Weights of a small GPT-style language model, trained from scratch on English Wikipedia.
Size: 8 layers, width 768, 6 heads of 128, MLP 3072 GELU, vocabulary 32768, 107M parameters.
MLP neurons of a small language model. Each row is named by its layer, matrix (up: input weights; down: output weights) and neuron, and shows model dimensions 704-767. Each number is 128 + 24 x the weight over its row's rms, rounded and kept within 0 to 255.
After each neuron's rows, "fires before" lists the tokens most often just after its 100 highest values on Wikipedia text that the model never trained on; "fires after" lists the tokens most often just before its 100 highest values on Wikipedia text that the model never trained on.

L4.up3058 [147 163 126 113 147  89 184  95 140 115 135 129 134 117 154 172 111 140 148 181 156 114 138  87 119  89 118 162 132 149 126 130 118 131  80 180 126 107 105 153 144 131 152 100 147 145  92 145 120 115 105 142 111 141 136 115 156 114 163 158 174 145 133 110]
L4.down3058 [126 123 107 153 145 104 150 119 129 108 144 112 137 128 140 111 176 157 113 169 143 126 122 141  86 110 112 141 141 117 149 128 149  99 155 157 130 122 137 150 121 153 168 182 167 160 135 152 102 108  94 162 147 100 121 123 142 114 133 110 119 128 154 104]
fires before: "0 ", "\n", "(", "2 ", "1 ", "0"
fires after: "2 ", "1 ", "0 ", "3 ", "6 ", "4 "

L4.up3018 [ 89 115  95 144 147 112 126 157  93 108 116 111 153 116 117 116 147 112 125 122 111 116 138 114  98 171 140  88 119 122 116 127 136 161 130 103 137 169 158 154 121 118 128 150 180 157 150 135 118 163 101  98 113  85 119 106 171 170 147 126 170 127 150 149]
L4.down3018 [146 130 150 119 129 133 111  94 133 122 187 136 127 133 125 151 139 133 180 171  69 140  99 133  71 128 120 103 116 120 126 129 155 118 115 161 111 115 125 132 156 132 142 136 136 157 159 134 110 100 143 134 156 124 150  95 114 164 113 132  93 140 144 111]
fires before: "| ", "==", "- ", "== ", "==="
fires after: "|", "."

L4.up2559 [136 148 141 160 138 166 125 164 116 152  95 131 118  99  99 101 146 124 125 121 138 142 118 147 125 106 113 139  94 129 119 133 106 132 106 170 124 131 136 157 117 149 110 121 177 148 160  85 129  98 137  71 108 147 157 148 145 116 136 110 106 128 120 125]
L4.down2559 [111 113 119 165 117 151 111 128 125  93 153 109 131 169 130 134 105 122 148 147 142  78 152  62 115 118 101 143 138 146 139 157 128  99 160 160 132  98 120 138 104  97 118 132  74  93 179 149 112 123 144 105 102  94 101 167 127  98  82 155 128 132 105  89]
fires before: "| "
fires after: "| ", "Al"

L4.up2395 [141  93 115 120 180 122 141 125 132 119  99 111 116 128 132 177 164 124 169 137 116 103 148  96 155 132 160 137 125 152 104 119 114 127 131 131 142 133 119 116 103 153  94 171 151 116 113 149 116 123  69 166 106 122 166 130  69 136 133 120 151 126 138 120]
L4.down2395 [117 159 146 138  66 109 147 137 107 172 162 123 143 156 131 114 100 108 107 165 119 143 129 170 136  98 112 111  96 122 117 111 114 129 136 135 106 133 134 102 141 109 104 109  88 147 151 100 138 120 169  95  96  87 101 142 162 116 137 117  91 152  67 165]
fires before: "| ", "- ", "The ", "He "
fires after: "|", "."

L4.up1740 [145 113 126 117 105 111 129 148 158  86 104 126 131 158 144 147 149 110 137 104 175 129 122 151 143 110 105  96  95 131 139  84 156 126 141 127 128 104 107 193 126 108 107 109 106 165 103 129 135 142 145 147 128 137 131 151 119 148  81 115 146 170 128 107]
L4.down1740 [124 165 124 148 128 176 115 177 110 186 141 106 166 158 135 105 128 154 118  90 138 124 100  97 132 123 161 121 143 140 139 122 140  88 109  92 120 121 128 121 104 101 147  95 146 150  96 192 159 100 169 124  96  72 180 117 115 101 139 132 110 142 107 119]
fires before: "| ", "of "
fires after: "| ", "200", "November "

L4.up2217 [130 142  92 147 106 101 123 130 126 117 171 116 197  99 130 166 154  92 118 176 103 139 147 116 143 133 100 116  82 145  92 120 142 168 157 160 103 131 143  91 128 140 119 154 163 124 107  70 128 155 123 112 134 113 124 185  52 165 149 112 125 184 122 134]
L4.down2217 [159 139 155 138 147 143 173 106 124 129 126 126 116 132 135 112 132 132 124 106 137 109 142 117 125 140 114 112 134 138 145 108 111  71 104 167 166 104 146 154 108  56 147 138 147 133 138 123 131 141 152 123  99 136 137 114 172 153 115 101 130  71 161 122]
fires before: "| ", "- ", "==", "== "
fires after: "|", ".", ")"

L4.up2567 [127 150 123 121 130 158 155 143 115 157 155 109 112  83  99 129 113 106 158 116  98 170  98 104 114 127 110 148 129 129 102 104 102 153 130 107 145 140 109 121 107 131  92 109 128 128 120 165  84 117  68 148 141 120  90 121  74 139 122 144 149 164 106 120]
L4.down2567 [131  83 138 125 104 114 117 141 141  72 109 125 141 154 105 128 145 135 137  79  98  80 113 109 169 125 146  90  82 145 142 150 109 118 149 123 122 127 128 141 145 122 134 138 130 110 138 115 158 143 129 110 152 157 133 115 149 138 117 148 110  76 150 106]
fires before: "| ", "- ", "==", "He ", "The "
fires after: "|", "."

L4.up972 [111 101 105 112  95 118 139 133 153  78 122 119 142 146  80 104 106 108 146 121 178 130 162 123 107 115 120  94 125 108 135 153 153 115 120 149 139 156 108 106  77 119 114  90 168 186 131 111 133 106 139 123 112 108  97 102  98 143 126 104 120 132 110 145]
L4.down972 [140 115 167 133 126 121 200 124 143 138 129  99 151 135 137 121  87 143 109 124 124  91 167 103 145 142  76 161 151 140  80 144  97 105 160 120 125 131 126 149 155 105 107 148  63 134 172 123 124 127 145 122 134 120 119 168 125 136 172 134 133 114 161 101]
fires before: "| ", "|", "parliamentary "
fires after: "| ", "Extra"

L4.up2209 [110 114 141 122 117 132 138 109 103 134 135 133 158 112  87  98 119 123 154 136 134 107  95  96  96 151 102 150 115 118 132 174  93  95 126  90 109 155 130  96 112 117 101 143 188 167  99 171 114 153  96  97 137 184  98 152 121 163 117 116 145 147 145 112]
L4.down2209 [111 143 120 114 119 132 101 141 122 112 149 118 108 118 129 178 144 111 108 150 180 140 161 108 103 127 124 116 150 112 123 115 152 133 147 126 169  73 111 189 137 146 139 141 103 115 135 119 140 119 155 164 144  86 118  79 120 139 153 129 137 147 115 137]
fires before: "| ", "- "
fires after: "|"

L4.up2628 [129 154 155 113  72 133 143 149 166 146 115  94 113 170 167  91 139 147 143 108 136 127  87 116 129 101 126 151 170 147 125 101 152 143 110 122 144 144 134 116 120 164 148 164 145 153 123  84  96 124 108 154 112  94  86 127  98 139 132 114 119 175 141 136]
L4.down2628 [132 151 130 117  94 150 114 100 114 123 114 134 130 124 113 143 117 115 135 135  90 135 153 121 143 159 155  84  86  93 123 123 120 129 115 151 115 135  99 137 160 129 116 108 110  83  84 154 177 149 118 119 125 126 163 157 126 108 131 164 155  90 151 207]
fires before: "0", "1", "1 ", "year ", "2 "
fires after: "1", "0", "3", "2", "4"

L4.up2024 [127  92 140 125 150 135 100 133 102 139 125 120 112 155 106  79 155 119  84 146 121 101 121 113 156 141 143 140 101 115  98 167 120  99 126 121 163 135 123 134 128 158 108 126 108 125 165 160 132 194  84 119 121 134 125 147 103 152 100 159 123 110 137 111]
L4.down2024 [126 126 144 109 168 153 139  73 126 115 114 156 174 121 115 118 137 131 128 149  87  94 135 130  87  96 135 138 108 155 129 109 143 148 144 153 145 122 130 113 117 137 175 142 136 134 142  90  95 105  95  86 127 114 133 126 128 127 120 120 118 144 134 164]
fires before: "| ", "- "
fires after: "|", "."

L4.up2883 [127 137 133 160 127  98 114 145 138 106  75 126 107  89 120 133 164 155 112 103 129 139 157 159 142 108 124 128 133 105 137 150 192 125 131 225  93 116  91 151 119 147 177 143 126 114 128  71 142 107 157  94  80  98 113 127 127  92 168 134  97 168  81 162]
L4.down2883 [126 128  89 151 147 143  84 126 149 153 127 100 160 115 140 130 125 120 135 119 156 141 107  43 129 119 132 131  81 139 101 160  97 134 152  90 141 148 114 141  93 155 114 134 128 131 157 123 118 119 138 160 161 124 113 146 137 117 146 162 182 116 101 134]
fires before: "0", "0 ", "| ", "-", "1 ", "1"
fires after: "0", "1", "| ", "2", "3"

L4.up2376 [131 123 171 158 133 121 130 117 133 139 148 107  96 141 149 112 164  74 105 186 122 158 185 157 118 117 104 122 116 145 148 109 138 136 145 165 178 118 134 155 156 114 156 136 141 101 118 144 120 114 119 119 138 172  78 134 128 131 145 120 150 130  96 169]
L4.down2376 [141 101 145 121 115 113 138 139 148 122 150 123 135 128 105 117  98 113  90 172  70 167  90 152  70 163 148 136 149 114 177 144 162 122 145 109 147 173 123 136 125 138 123 105 108  89 125 108 109 142 114 134 143 168 131 133 114 155 138 139 128 124  85 130]
fires before: "| ", "- ", "==", "He ", "The "
fires after: "|", ".", ")"

L4.up2370 [164  94 123 114  75 177 112  87 158  96 158 118 146 161 160 126 135 122 145 130 112 140 102 144 146 102 111 142 147 101 135 122 118 138  79 123  79 135 147 148 136 169 105 140  94 145 135 131  84 100 139 135  71 130 120 154  86 118 130 131 127 149 152 128]
L4.down2370 [ 82 171 104 125 104 114 113 126 127 106 127 130 119 132 140 104 108 157 118 155 105 154 134 156 116 147 143 111 142  99 105 149 132  99 133 135 113 129 120 145 101 125 117 114 136  94  99 147 168 130 111 126  93 146  93  86 150 140 138 118 155 117 118  84]
fires before: "| ", "|"
fires after: "| ", "–", "201", "200"

L4.up2935 [108 126 131 135 126 173 115 136 141 172  97 114  76 142  90 113 158 129 150 133 103 153 116 127 134 112  99 159 136 110 145 161 134 166 115 137  93 148 144 140 152 115 175 140 121 135 177 107 143 144 118 163 132 107 139 167 165 162 131 173 119 116 138 139]
L4.down2935 [117 143 152 158  86 138  98 100 146 108 126 150 128 117 123 139 118 101  76 103 138 103 131 123 103 169 190 121 133  87 171 106 103 114 137 107 127 115 145 111 132 108 114 114  83  84 148 177 153 151 126 109 167 138 113 109  91 124 111 108 112 145 155 127]
fires before: "0 ", "0", "1", "1 "
fires after: "2", "1", "3", "0", "2 ", "0 "